From a checkpoint of a small transformer trained on Wikipedia: 2 heads of 128, 8471 steps.
MLP neurons of a small language model. Each row is named by its layer, matrix (down: output weights) and neuron, and shows model dimensions 64-191. Each number is 500 + 25 x the weight over its row's rms, rounded and kept within 0 to 999. Numbers have three digits each.
After each neuron's rows, "fires before" lists the tokens most often just after its 100 highest values on Wikipedia text that the model never trained on. A number after a token or word is its count.

L7.down654:489456533512475496539518507513488524492467500498492500523565470472476546497499472512512479516499515481466534490525526508426503526519518497525497499446536511487550497500463495537507488531515497513512499525456456503480467473511454505506506495568512467489512504493507523512503533455500515530539490522499502522476482448534503542530488527455517542456478529476482501534490492461467533526478
fires before: "==" 22, "istory" 10, "arly" 7, " ==" 6, "i" 5, "ther" 4

L5.down584:494516521451487491490482513513503516476498515500525603492507495492492496474521531507483493486525553509496486500494541455454539521531572520538503534496472548528509483490505515486501458545508460511523490460502493492513522487493469467528503459499518442510496468493488469490500571482503474551509484523491494497509516517443501473482459472472496511528508525512497505469506476473455488485475
fires before: "\n" 28, "raft" 13, "ia" 7, "\n\n" 6, "a" 5, "ies" 4

L6.down760:476492489520530524507487524464493464509467521473516522511542503487523549519518489472492485477508483486512533468497451499498522499543493462504478525488447519517517472474489488496480522484505523507537480528483499528529477481512500501450493553504502492510514488528419494504527461501535527516477514512509543479514516528496458511484505483475477514537464493532489470547493514506505458521458
fires before: "2" 28, "1" 28, " |" 10, "ype" 5

L2.down420:454510517504476543484500500508494521485505468493497558525490500515516509495518523541462496509484528442481488542493504489483499526506499467528511521510550473497504532509502476488544470517485506481489529524479514518479552509457509521508515514450512521469480506518438454492476516492528524528497469525483484525564466493502487525490492488476496548507501531475464482528504471461515478512512
fires before: "ical" 17, "ic" 12, "ian" 10, "al" 8, "ual" 6, "is" 5

L3.down689:488495486461436496515485494501527535432486535529502476452500488530475513493529480477483556520554500477483441471478514494473486547516540542493515505479470535439490492518547486485497515531504453484525487480515483513503472531537465508540552477474525498504497495519537497479459494461499511528525440489495518517485502530540473477458526513471503512497512482510513474491497513478484508493469
fires before: "ed" 15, " to" 12, "itional" 11, "ing" 10, "ition" 8

L3.down424:526485481523485502516466487543503521529504541482490467485454487528505460464482451501516471506529525519518472508509519440501521479531459528529474508507488525457537513462490481510544493511508500493538480503474548484491516522509486505495424515521494468534526503534514511517508487471515489480507511510510532496514470484499514497514549496438474530470528487509513462530516466496464492524487
fires before: "." 13, "l" 9, "p" 8, "ll" 8, "g" 7, "t" 6

L6.down733:462508496446467536526488488547468486532501490477472474533503500523494481489475498591509500472534526500452486497455524463509475500537486454509497475541483488500511492498515514526486513495482478505516465542501480462515491489459499433457453505551522470508471508502496493529538529504501528487509506495512487498490502502535538512529511465465475495510526489530511491504507485525534554478521
fires before: ":" 61, " name" 4

L3.down57:507511482513501505522485503545483518497461483476494525491454543513465517474538503462528541512534532456524505493500504500541482498467500519500504500492541473482507462549479506504459485517492486533542535463481496524513421470515486519550516493509509496498488453497516512473521504489525489473506490526483482507480529557528531506526517532473493501518461506491505478505473519488478511466508
fires before: "\n" 18, "==" 12, "\n\n" 10, "The" 6, "===" 6

L7.down423:478529481515505518527550525506492473530509446453472443476468487475512491505501489534535530507519518496514489539469515513545511509496523479500492455510531498504525511534527485514520493543517492514519480471512489503504500533515533513564503469515457505481504502501498490502488495494522499522539488448519436501447474467495513507515515485469480493467542474466479491515496478541490484529518
fires before: ":" 42, "ity" 5, "ired" 4, "aim" 4

L5.down745:493460453571467452464494498491495527533500501454475487473508526479509521457494504591504483550478548502520460511531462472486471483495486499485477514493511503458521494485479469511559461560498493499524506507510488521477531524523506548462481503491528492505443503511504456522506484497495520489505506486484499525475517471484468546508477474517499535537522523480517468502488510484478449529475
fires before: " |" 62, "." 13, "–" 5

L6.down701:496457495464514497493518486500516517462535483517511496510463501549525502509548465451554510508490419509493467466503521505527514519516493524500502509511528500470584472565484526502521497516494537509477441487515477530482499474505428497466491460501562512502532508497480508528494505450505530504499478441516492497493501520505490510432507473487478484498514503485488520555504514477537508490479
fires before: "==" 41, " ==" 16, "," 6, " and" 6, "\n" 5

L3.down502:502499510501502487486519495558483519457527509523439490500522526514449511467495471547499461457515467496471492515488484515528477504484524524486455502516485499507510516470493504506504462501524476511535495474520476460535519535471512510526514515525537526547483531505514496487549491510525501547481544528493449538457478479484452469564514503461496461516487498477530539454506512525502502490519
fires before: "ed" 15, "ut" 10, "ement" 9, "ution" 6, "an" 5, "u" 5

L5.down196:451498487522482481482489502508483491500533498485523520509510500489487529513460456525537520510485506481531503533482547472509482472537538522521459495518504525484522488486502519499487500526472510465543551498544513469502519461543477419520532525501525439491520469472522515488456520507500521503456526485512524505531498446522510516489495475462499495510501519502483502533514463491469498554485
fires before: " States" 36, "ia" 11, "ious" 10, "-" 8, " Kingdom" 5, "i" 5

L7.down525:511488498525477504537509461520486516473516507511477482498513511492520433512505464516497528486463495506460534534505482511507510523507486501472485504479520501484523489496515512486520454486459514484499497518516521495426509507533511485497537527514500457501501512463506482473471479492438530512504483503517501488535520517460499516516542540484530465472529468511504538508474479493488472482534
fires before: "." 14, "ro" 12, "im" 7, "ory" 6, "c" 6, ":" 5

L7.down5:461520510519526510471500443499495558500510501470477519509476479528484499477523509582547468495526472510506494514516507506477485556509477475535489502480508453546520498501559528516501536490510520499487483457511488511475515479520512494482511458484497480510493529546507530485505480481511463550535487487491477495500552538562479455506473496437527499452529501443508509513468487446495487482499
fires before: " |" 38, "," 20, ":" 6, "–" 5, "." 5

L6.down667:482525476469544532462534464450526509539546471470461500485489522487495508462465521569516526514490488492532498475470499498565454492551484503497488526526550485517539498493486533492477531532520472485477485474527455477520455494530546463478473498485525486513451507484518523512514506482511495524530491465518491460453492471479502498534522479494477516482494479507484501495500499486474493524492
fires before: "==" 21, ":" 18, " in" 7, " and" 6, " ==" 5